Weights of a small GPT-style language model, trained from scratch on English Wikipedia.
Size: width 384, 9 heads of 32 (1 for keys and values), MLP 1024 SwiGLU, vocabulary 8192, 24.8M parameters.
Architecture: RMSNorm before each block, rotary positions, no biases in attention or MLP, untied embeddings.
Training: a variant of Muon for these matrices, 901M tokens, 3498 steps.
MLP neurons of a small language model. Each row is named by its layer, matrix (gate and up: input weights) and neuron, and shows model dimensions 16-111. Each number is 500 + 25 x the weight over its row's rms, rounded and kept within 0 to 999. Numbers have three digits each. A neuron's up and down rows have the sign that makes its largest values positive.
A block is one neuron, or neurons of one layer that tend to fire together. After each block is what it responds to, as a language model described it from the Wikipedia text at the highest values.

L3.gate400:529481468447518512501557527499523509486509457525461452521474491473516504543444461497473478478476455530460517507480535512493516506473526505515490521438472532516513482535535559495491498508516494552521515533501497537491520489507490490507529480501559534516497458524548507487547505501514486504
L3.up400:486523488488470537472496506472536460443514486535483466458490512471499515528525488495495504490524503541509509556497503503477495542518450476508499534507493535477434514456493489482506506545508504460510475505543461494503521507482468516488503522527529480530470520503516495539488477506481476472
L3.gate428:477469496471548523507513505478473519500483497523489528514471493488512500501502485493544499441524486471485481456500514505512523496493511499534480474467510531481527539524472527522472505519471493484484504518539500520471497437484476505527539467529479459494521488519529499509502491515473493457
L3.up428:521475496473543553502529453503512511517465488513505444514471473514512555513474511476522498491486457464482498539516510467487515483476515511451478514499479493454462486537480487494515464503489540487499501486504436484506481527475516486532512491506511509493493452477481545524503522502524525500
L3.gate580:521517511499504496514523502492530520488447533452502500480515505496516454491507498517537470507464547490463447478510495475471475538457552521490508551497477529512505482513526555499506495505541503502510461514517516531546511487481538529466488443546487487526517533530478510524522482505493522514
L3.up580:523523489475473482488526472505513485509475515509492474505482525476556478488475517536515479502503510468459493478500482467496468540515525505511525506517455511487495490525545513543488485508530480481523504522484480489508512509481519576485500451525476447475481495516461520517525499520477496499
L3.gate701:492510519498488517476484500513506495502501502527466526490489517504509543493469526483505500507491556507488473518459457524477491494497534529492472478508493489499454472516463487498522494532522485566494508485530475520463562500499511482470490511476498526483549474484476514513487519567481506483
L3.up701:510496464495502483537504494509476476522491510509493467565506476468493489546557517519479518478474529533483500510484496494508485491548456513484493452505510500502496496472485497509492512505483468490513476546522458541498503464495552497523491493510501558506480529475495508549488536490500541438
Responds to: Part/as role phrases. Fires on "part" after "as/was" (as part of, was part of) and on "as" phrases: as well, as a, as far, as a result.

L3.gate73:437464499529524515546525593510518486484481492497468499512526512494485505516458500454447494511471522513482523460490440515458522456477501503486506487476509494510504500514528486470492517496462508458512504477504494504503517525540530524497517505463514455481490484479515486537493535502519492525
L3.up73:508424495479480499419519499490492495532510518510511498493528494518502501471480489504486489508501492491495503503541526487489518520531503549468493491525493503500485508497503504521527445526518496486504500473509497525495527543507525468457503540460456527494490503538498487516523513539494500499
L3.gate333:491496518545496535506502479472501496523502500476516569522520505477462489504512540512475419496481506509482535497509487482480509505510442560458512519514501516499511471498494488495498499469458452482512522500519504499517482508491487479476486501506507542505490453484539497527550496490476497511
L3.up333:481521518529489504524496571504514531523467509512508491474530508472488521508478496461499480516495492464470481538513478491501495472486532491535533473501509534529514527490511541513501463522474452527519502494531484478475516502501522510521531431452508495468457523498498545517436524475488531509
L3.gate518:529483497498546472487479521545494484500492482515506487479522508491511505491538493504505506476477473508509517526517515480480528512531490502524487459501485555496517491443492530495497515506552489543498507522507514497474478510505488500503482520506412526476508498512490515501540470486511518509
L3.up518:515501481534520504549533499514479483498490514509502506479497513519519494466465484505461449443508520516484483541482466471485504487507485470488541500498456547490538501467520521529483510503521505518541497508477456511467496497484488493477521475494433501502510513523489517495492504528463533522
L3.gate890:464482510532487479509509537509517480505490494496467509495481489516457502459501502515494507519522523474497521469483467448501483526452470561515500527473497519526523500478514501477469512484464473494498503472501503467452516489474529487463464467514482476523460451480462531503464510490484504524
L3.up890:512492507521483486498473490492541520495510449504466482507525529495465485493469505495514517467497493538491471503487496517484499482475515508527498510580469530495497470463505543473555520493512532481543547532485492540556511539443483444459483476511529547532496475504520525540491506501556521547
Responds to: Period after numbers. Fires mostly on a period right after a number or "No", as in decimal points (2.2, 9.5), list numbering (1.), and "No." table headers.

L5.gate528:542522510495472499510519459483531520523489470539473490503532525475511493481508532470516532520505511478509474491460495540556512553466490456509504496540507485462455507535496493543489479496524501477493544462521496469509517523481456490452508512495499500511471512508473470519557475519505468484
L5.up528:513501548507534545514484517476477508497512502475502521472499492508469519496514526535531496508535499472535539514468491474544494546508543525487543533498502515528525458466442462450506514463486507505496466478484527490525525544499474484516483530530512500495505500525484458481502495497441500498
L5.gate611:481490510473476461522461468544539514485534505500478475475448473503510498467484525525526475515481499491535476500523550548526513529522520530492574511443515506494469546547497528518503486519530496532519499479532489487562492485482433517441503538498518502530527473492461451506491496503522484491
L5.up611:569531455490504525554519531472455563506495469524499487497475515474495493465489523491515480533485481464567499535479491533503508521481517500507527458484541520448479547562490506517519498496497514487489513466483454503499477526470450504495521459463515464489502546477514503458482509504489513530
Responds to: Person name boundaries. Token right after a person's full name, mostly a comma, was, and or also, in name lists, cast/credit tables and biographies; also nationality codes (IRI, FIN, AUS) after athlete names.

L10.gate31:492450514517471505506502529487549492482502456525471501464549509514497471490496513521503485504507480518500482512546511540518488504449502501481472537517555495513554508516507504524534532485486539528530471539493510509488518515517506528492517449508495504505505528484475524505529525498520517497
L10.up31:472499510531479494510463534508478527520542488448475495452489516465519498476515509501489516564494464484545474511502493515522505503473528499455481484496457461544480472510543508499498503491490512467554476526528505526516467526501478498458493480509497528536528483514505466464498474469467509460
L10.gate86:520489529531481482476497526472529473465483471518502495507503546518526478495462491530479529521486565480513513506489509530494499468505535554514457545527525515508466457525544502545530513461476497506484461487488475514537508515494472484465492494543488429529504465511537503521486483463499507508
L10.up86:498467519516477532519492489455515469508503457488423493482517498510490519488494521543546527465463492480502495497531520506519488484491491476479525477520500492518475529564505517470500502493452522478498480489462484510484565496517530535529492508455465488479486512541522503497466509500470472489
L10.gate161:458504465530513474534504492504487463507515520482497470547507489535494548523491502517482475527485530484484491543478536490542555468533494478494494444475483480521542466481480482496494505517501527463509549464510458493525454525512474510451482490535479500484483491466477531493499484534520509513
L10.up161:506501518516489496508485504458502526507493526479501488520471557499514520498510519481555472539503530474510514467499544503548482460462498535516499492516493515480537529517481510492515421540518509531530463490522504510488525492515527512510502501521506499474487479507502497517500470511472493465
L10.gate229:542523515521449478476491527491494489523521468491521518557512525504506504550546500516458440539545561467509497452514457473509507525503493526497491494502502493521476501494513473498485519453501524508467503475533492505516524514469512512524505480487492539507488525447503472517558473456489535504
L10.up229:513501507524451499464470538544491519494550488520504502482507475488537497447550528491504505498529520531562470486521514496515491487471513520490522481558498502496489545487509459468467496492530526527523504519491535508522499458469524465517519522511501500509502475513513484493510480471544524481
L10.gate239:477506526513522553511497523484509494502516521475479479450510508483431512529529494505505529483487484503495515464582454489521490493525547456539518527520487524496494514511518517465525514490489503491523470482477469525455503470487518506507534504512491491518513513455494513535484481493472509463
L10.up239:515515496529529513517461543460514512506510511480521471426496490508491483516523501430485500534469479475520456482501449498511524504504528483526484530455520542519465489530477505462517553459476499485508495476492477502536482492504512483490511493495483486493465525524497496475499511491474468525
L10.gate725:540545497540511511497561537456483524487503489518483500486474487443488462520454526506464494485505477483488459490493478519549501491518475506500534507484446514527531460502491496489528525477481499506509457491503506519533518471469494527460512503535519516542529556499506511522478526466513508493
L10.up725:476510478552530549505518479481490534524500502515517485537503465495541515528521521534510502488486502517511466493527514525514503500459505503457467519505488519523515487500507559547495524508512483499492453457471454475529478531539544454434487508533500519469513511477481492514503540508466506510
L10.gate864:503503481497467472519493493537460516532480547465515537437473504491476500480512491502480499463547502516463485478504512507507477532476496495459466488485533523490503482518515513544486501512508505480506486507494536530490531445495521539502487490497468482509519473506501464500498527501483465482
L10.up864:455439483513478524516529521533516486488508500514510531485496537458499505509490511513447477500510485526503493514469537455502487519521486489460465557476527496509518461501536486495512537448507494465488498551530537526531508497472518493469492491483493517517475537478481480484460512512475534484
L10.gate932:497480531537520503510513497472487486484530501501519521517456528521518516538474501460553471505525521454490471488484514485498508491515514535502435514517483517487490495512558483504509478480497466481484472534494510503493516534514533491491501508510510526478527518503527507513528488508515519460
L10.up932:473471524498431496515519512504498510472510457515520551520542491494445513526469476469525469550506484515490506517477458510532514508519466529476472486552501497511501511539484474515515458492524555482509476530519516546519500535504497520494519505460503501476525511505486456487580515521480471502
Responds to: Possessive before life events. Possessive pronouns like his, her, its, and 's, mostly in biographies after "until", "after", "following", or "received", preceding an event noun such as death, return, retirement, Ph.D.; also some mid-word fragments.

L3.gate126:480538475465556498516492497555512469524502497499496458505484486509498494469511505498489521489470504505484493508552495518503514521498517458503539509477491512508526478537517481480492492510448504533512527461511443512473509466512465517532479534483471496477482484498455521502532524545471507520
L3.up126:502533473522509523519446463506449495484503441524512522524487522468493510479514515498492526512504462490491487492493499497538500493506486527471513511487479486481511503533470498481494491533474510534509479461453461517496507442473515509495470530449480524519476507502473545527523501530475460527
L3.gate199:491473485485539521514470475523513474565451521520532520510478503475453509519481498532497532462508494559504434543475525500494479469509457507501499499516465505522496456502512496489486480507536492532502480488500492476455529490496489498478498511522549482485547505504518459517474512490503484458
L3.up199:519443500525509539484522489534485460482490496523502499514488493458524497530513508489479500494545514480511493501478483501497502518533474552513485530507481507525520525509516465449485519550494507456485482514509505462481500515537467501512497482469520479526509497463538482511470493482470503480
L3.gate904:511523518511502485493474493505484485495476510525509564496473489478495483477477534556486492534518548508516501518540506494514522530543538496524510507526489504553475491516503478504520471498513533501515547516513537500463523530534455508504479487512468447540498521463485537495510513505523505511
L3.up904:487456474475507504487481475498543498481536556521467500481495491515548542527426501500486458469555497493545534501488473497502505499478532538493506485501474463493527532474440497515509489480529507491502504507501464511495568497529504474490484472495459506502486454518437474471465520470497504543
L3.gate919:488474450526488509526508530491475539511523491477479462547519472501480538539514470514521496486543534495526500513503480497520510494521547528482481474480441499524483469500492454501504501538500506511526528506498460482504533462516476524510490496503517514534444507522524498483528526520503533482
L3.up919:500513474541533552512510494486499505531489491525525522507506465497535518464543536550444525492504492436538498519515496468527504537501506517447463500481520486525462497497485505473540475506472536503505480449507527461478515506515507520436491509517498469509535528522475522477542537532469494547
Responds to: Mid-word subword fragments. Second piece of a word split into several tokens, often names or uncommon spellings, as in Wi-ere-n, Su-ici-de, Si-eg-el, Ki-er-kegaard.

L10.gate119:518526524515509510489510528504508535526452522496504522488503489513473514506456493499492498546502510484493494505467488473523473487463479496504473519512503552533504467556468505535483509452484523508528494521517505465467496542488475500473494500476466526529517517490511554513514481509511501512
L10.up119:518489475538488492463530494468535480474482552500473503478501476477473485507485512479511469503513533504489469520482514504504477460503504519527483477510487512504472496481494486513521496482497470472524519484532557486532527498469538522504459492544487451463483471510466494485505467442485501513
L10.gate172:481470512471519524487498496499514504545501445484494485523498487472480501520473466541491477529489512502472498474483488517460454493548504466570519499537509522500487491510493524512479498429462480499564506456522524501486489511500489534542563458487503549492552483506514493493490529491476495499
L10.up172:502526528547499503495523485534505512484466543489478483497478519471550496512511505541489457507516501509431495509459508511532494537509518494521489519561502503535522485496488524491531521506500496520494493533539492476494476463516511505545490522495520458502500475523523461507496493455490512512
L10.gate388:532488474499505460505521487556534546516486503518450504488497504485513539503500491476480463506546513519530498501519484504471474527454468523496522483470491538481530534535490520513430486482471487554468483526516456480477490513546488514479503492468478481510458508479491495486514468518480523497
L10.up388:512519507540545450490517528492497521544453472518488482476524502481486517523502510516542506492508520482478518530527452477511503517501484489499506510528450509517473489544477511494460438508501531486533520497472485496492522526529455499517532536532518481480498517465467546530482482519478479497
L10.gate415:530523490488488504535493476501502529480467524522483489474506482506493527491503508464491455470475486518473483533491517528493502510460498497488513503517510531488513525491447569478507489546482542489495519495517503488516521500467440513540505492480495481499491514502500522513510538494478544522
L10.up415:501481510496521498452478501518462483543500509445499491468487495441491531519530451473483495507516483482511487487518478502493530523559506465518493521526484481483498485511513486437472505522503526509528490543489518508536495509537515475532514519521536509484491465476480521446503465493470490487
L10.gate430:474473517550488539492509457506506496500496498495521492488503514540527527521538453502513565474512514500494501522520491489486464502508514520481520519556511505510467503510510501496487547506502530507463531513533521527498510525481517502478507443561482512492537537500489507485492476557488479456
L10.up430:529514455507530489489490494488510501524482455494516507458495442471516504462498517477492518501530523479504511533480492546500519523476504478507486502502498512502485494475489521480447530521527491498514520485527499492507518493509473532472514477472491531519500490517459479506477479441501472521
L10.gate440:522478477536523500480501498502533484537473472538437472492502516539454511477537511501550522495520493464507481554513551492510498465500488467472537544525534522518502514526509488489494538503534535502484498513532483498511504538514501501466532431516504497483548513518497493503499477507497476507
L10.up440:483506513519537504546490514498511506524478499503483516451504500527483552501530538532495507527531517506499495526522486498518435476490497508520541513509505514511487488546494518489482540509458497526468504520462535509470511489502499491532506470505493508498537551525492511460525491510502491464
L10.gate505:546553523535514485491521490523530526552453499559517517483483511523514517454532459471528493532513517461477507522482488472484460519490472520508525517468526501508492543480532526478446545488468526508473531531470453481539482514483491508507511492515483533477504498498510495524496483499466506499
L10.up505:509442492489512471486483559487496516484520505512460518489505480484502547525534499488526506522481446493546492523506510546473462455483492485459525494504502481492445461491491503532502534519455508445463487461518500508502512479487496488472482523491514486471498507498515481460493484473515467486
L10.gate700:467469506518475495513530470458558493500490451507462508535484499468446546508536522512526545439530508502478482480525511489527437519480495494536489522482491472518483537461517545515494488471528522503503496522504532530508512493500539435461494508498501510454514489508548455424506529491519449511
L10.up700:492487484496564496464527579503488517512474498517457477502501476527510511517518453531508519509502481529489493526459479452522508487469547499468511499526499505495487481526538560488509537538508495467500495515491478448494496488482494431501545468512523538457508497494496533517537511488488505504
Responds to: Numeric separator punctuation. Decimal points, thousands commas and time colons inside numbers, e.g. 61.35%, £24,230, 12:44, mostly in election-result tables and statistics.

L5.gate146:498501515523502462500469522487520512531503473509440522522514519505516537517463489414483485521516519571511512483532488484526515526501512473496486444499556504454499428499505490516481508481517503500499518490494515473542486498541477475466470511462484486517471514509497536522484486481495452478
L5.up146:493462521510479509504485488500492509509546483448494529516520522491489533521475531527494509512546485496443505476466487544498506513452519506494462489491502472501520505523502500556536505515537519496463506518485493471506531524513514533464530536465481525513519492487513459510520503495491480486
L5.gate533:469448504508540531475469487516517458495554502449502492550495519498504518544478496521473534557493526528485483490486544516557497516517490536485494459474510509482464497487458522543517554535495479504497501563530443525514515479496505485527480502472452488509482499501498528487491525486482464487
L5.up533:441472556491526469511463498461508512489490503477573481507540472491472540533434538517473511545523506520534511485468510486472501491505487501478553459455490498526483474458527496478502509526527526505497472476529460480518507528520517518509482521474463535505470518497542477480494494485528496547
Responds to: Infobox "Website" field. Mostly the Website key in infobox-style key–value lists before a URL; more weakly "of" in names like Coat of arms, decimal points in score tables, mid-word pieces.

L10.gate498:456537452471512490490516519475519531521486530506510496513504508539444537490475526512498502492472525508518482492521490534509478496486493477512492480508455501483498523486406524476510496498502470510522507522496520466483488529443498499512514488532471556499504475501501494489510510475508508552
L10.up498:508504515490502492508486492530490515523552563477502489488515564500508464473487503514495519470505442487513458458471542491518518491496510534518486525513487524483496457520480503447534535497474505523449508499501524475488502454524480523510547517500480473503496550479508472542520467508486515447
L10.gate563:479485466516514555517519474479509527507505511546543523540506464530509503492494498511498525483482493539528512518480515465465478499487520520510525486493504545475499512460520498504525519515539545491497477516517517487482461521447461507444521471503492448519527520519520488539510488470538549466
L10.up563:472506468501544481488464519526479464510489506485524478527475495453526527458484489497495515505495493492464469467499525487505492455476508443514546555562513455475507521466516488527468516463514487506477469501445532486496488500476561492494507514515469484538470488514476487438512443499492526468
L10.gate601:544518495502487512469528529461514441490448476556460472476492518494527548495496508495503463491510495491520496495543494470544520525517452529522478531515526522477490479489486508502491468489498503502494505483524496512480473494479500514497474533554536519501514517510477517480488464523520574463
L10.up601:490467492483504498505468497445568522492483492516444477484465487498473534489491487495520488488443496483454498503472490462494465541521489493536463491521511500468502493544489473468486455501482478515530558466498498522490506452458491503555530499462494465494526473487513486513539471546530510512
L10.gate621:482492497457514516499489491460517436505432483474489518486503514489510521504502522493501541522497537489422483501489537522509449493481500518483486506458499511502475511495532476535482515506525528522509500459476518518531494481543569520489486530520495495473504538472489486518506482511501518493
L10.up621:497539495515478490509490535524537497462483530466500521458505510485525497509497519498494459505513488479497457490514498509474505498453491508476569481515474523510503505490514488502518489506538488521502517512511472496530504502483528492515497500457499522506511522502465510553443503510538483502
L10.gate647:477474505482522509506560515455493497497490535530525488517496533527492463508507467481508496507488524519537527507531512512460515513484455507463541529494472468530505451500520490496459524485515494533515515506507479508524475501476471495502493513476457529483514519530523485503514485454481507484
L10.up647:497474461495504545490466503489525484528511490530468481496504539556512484498540474502513506478559478502514509516511481558511545469517507535517513483470475468450513488493517498539511511504525486481495522508492493475514464530525519464480478505466503477440520461489493482491478522500490524495
L10.gate651:502474503485518506465539513488455521481500488442518508532494544522531482512505514467477468534524525494512478488536564497463459440467475487489497506497526495497498492494525488508506491518487499502501495467514499513497462503502503494458470504493560508476456564512461482478498446448536498487
L10.up651:522506495509467511490518562535536450477485495521509510481538473503496490478496547506487447517504522545549491525525469515503510532458490479473513521469495468493533473485461484453418486517466465499502532523501519504500534470482535490510485519484514494500531522516522476467456499499481512460
L10.gate874:506530529513495500440490502509493516516437492493472493466515554441533504526482526527517445472518493453484506487509517439521509547503472548523503481492467544467521523518505495513542459488476479495489492504520460503477513510490504477510527510520518453493549502530483491490505547490522507467
L10.up874:499567506491540518462492513532496510498461495493459513472470544493476501499507505557479493483511512490492503511484486446505466519518510518532477493506519505518501506490510488503530527524484455539513521501493493514504476481496492467531518467492511486511528490503492534478517511457537508502
L10.gate959:522521516556485465476486499552515451517426478533518482514515492453519475520478506491508534516494486502528514512509484475459481480482501516502467489511494503496498486488514469524461467464500535505493533452491487494485500442517516479497543492539495492513484492519453482520544499457549499461
L10.up959:479519474487488500514478501518534491491477485493513515504490493479500510482522524514466488500478482491555446517534527519524524537488463511495499476468504479493504513464488494553492508491481476526494470488495508472526514525522499524552539498525482555498529475528494520525463459497477481453
Responds to: Technical word endings. Final subword pieces that complete multi-token scientific words, mostly chemistry and biology terms such as carbon-yl, hydro-gen, estradio-l, lysi-ne, with weaker hits on whole nouns like heat, defeat, construction.

L5.gate64:500525525493485521573469514489505468500475508494539478473501476478455503516506516494533483498496498477499464491509477480498491471479525446464458508557461519444527484510486468509535485514536497551487483502504474515455470462463509476506482496511479509522507527461535478505530486484488483536
L5.up64:464533433440498502553461490489480477512533538499510501482468476482511514517507471516511517517505515469491483502498500517471482505468443485501492478545509477469462487486495470468478523490465505512514546473475515502518493487513514519475497481511481529489542472447500489483519501492468501505
L5.gate447:494498499504492518506547486470523496482533471521460530488471522455486514457453448529476549519527523485515466453518475469457504481513501476507446509534492527474496483540504505475429444501481517505501474464512519491463521495501507496509492530520474489503514478447502507508531438522516470491
L5.up447:501493481493488516490485509513517461491470459520501511533497555450521512517513518550540521501493532430501452523471486460533482544492480486500505485536472489490485510515500509541472470496531517485469501483487466478435530519515537506521488538538503529474470480514467500506485490453509527485
Responds to: Final subword of split words. Closing word pieces that complete a noun split into several tokens, especially materials and chemistry terms such as ammun-ition, titani-um, alumin-ium, merc-ury, car-bon.

L10.gate292:440488491495514488451527471510445479521501495515499517488480504459543514500501522516485460464497505508503523538509488495467539508501487474515490516494531508527501543532506495507466457482493508481548487498526499461506514508525503485503499505524426516489511522500482510541484522524515485478
L10.up292:471445541498477491536509491504456472528496545483484508495488484502490487456546507478483461473483481506508494466493502502505512496477489498503496497511491478538447550512497471523519502515514505498473494428525470462525529537501512475493496570502474513505480497467513476496504475510504502453
L10.gate367:507484534567561466503519474500484516515508454557476512493498524464503484519506502488485490481483496496493517488511492475511525529510521505469519519470479469502482512491545472504506527466502500455474453469483534514472508521490466522473542478464469476518486500490480521491496496510495460455
L10.up367:510487504514491504494568489443532484485504463538532511468470505546521537497498474503451541560509475478531484520491503486554491499497511476520491504525527500569491448527529473504503536508459532466487489509503509506476504517526500465508523498472471499502504493498497498507480501493488499536
L10.gate369:489462475529535529502469497486484548517464499525461527536489492519496489509489553510545511497471508510491520497476545483539494464485477459478497522465501523463471526521518512507505530484547481509472510489492496493493499508500502530491525515533513494476505491492490467506575475460487513500
L10.up369:479497481500478483488541513506528479498479508495547523483514467516459495486514525535488485477525510479453486453496508525532499496496521485518532506492499514496507486530499464529462507495523456503456468505503499486449491513486495495524521533470448528489500501505483509461525536490509481519
L10.gate594:519490493462459495521539499498524476512483520443498519490478486477506515469550514476519527484497497492530519545500543532524512512549530483528495531482493526459531543513518479553455507493483516479514489503485516532498495482494510471552527569506464525454485490512494512504514504493468496475
L10.up594:503513525515517453507510542533461504524477562532521543511476457485512489474514460482519501511515519527533517523504527519521474511471495509504489487496499503485471493512529490463547488500516503472520443473508494488525499492504481489570518494530536502505476467427450507485521523500469445531
L10.gate758:462458523517563467509538486518518479511515479536495503461479518500488524505470539458495502489518481516521518475506531525450498521471529449493502503519522467484537540497505455489484452497494485476471484493507458515516488493484514481503469528486521509448535504491475504503477482525505487497
L10.up758:517491442476519532498455507515505500505522521504462473481504483504485486457462502512503493466490505487509529483507516494506475479493489495523482498518501485523535510520481512496499516499462494485516487501512471509545500513502490501549518481506495552481526474501522529513493508491506524503
L10.gate892:535503466485488473502521482515502491470532506480493521518469504493478501478530482474496525496549475491495506549506497462517554502534533497489526477513501543534448508492553487507469463523491525496506489512472501515468531540462477488501483500483485523506490526501468540488513493442532488508
L10.up892:509500491494457437527525477510495506506501499485498509503477519548512469474519540489498506503487503489527478523527478526508537534522440437553448528490481443456492534496481517483543513531467519488499530506492473502470480551498475515535442475478509511532508468490504503509512505504524489478
L10.gate1011:497482549525462461502456481503516538525436476518541534486492443479463470462520483507532468526483500497456487505513515485483495504513529502513522498521513505551493478527552495476518459515504538506494507501446502503479483477544500440515483486534462497464513502501531535499515486525473535527
L10.up1011:481488502479522497568507502500526500494472545510452528486501517498516487503522476487539453512489520490513516540565519481522563509521524524466459517496545498472520470514535458409488494480516504488470488514496487521503502485490509498517464470527469513472470551492517509480536522520572502520
L10.gate1022:490480504466539498511514505462520482483485533508512514495510519488482487472489507493557508462533520508517515481505472478524552499527471501487479511461507510512480513492458457501552519532507485482540462467502490513473487508503528510530473498511453474417467507486527495491512486466520524522
L10.up1022:502491487478465497487492511480476459513522481493504456522456554452502488511498467524490475496519475519518509486490514513525555474479520468509481525464490538527499456525531504486526492536475502523486530469496496461483483495499508486494512497522538503459448474452533457558477501489539481502
Responds to: Appositive or predicate onset. Commas, is, was, or as right after a person or thing's name that open a description of it, such as Harrison, a; Teretiopsis is a; served as an.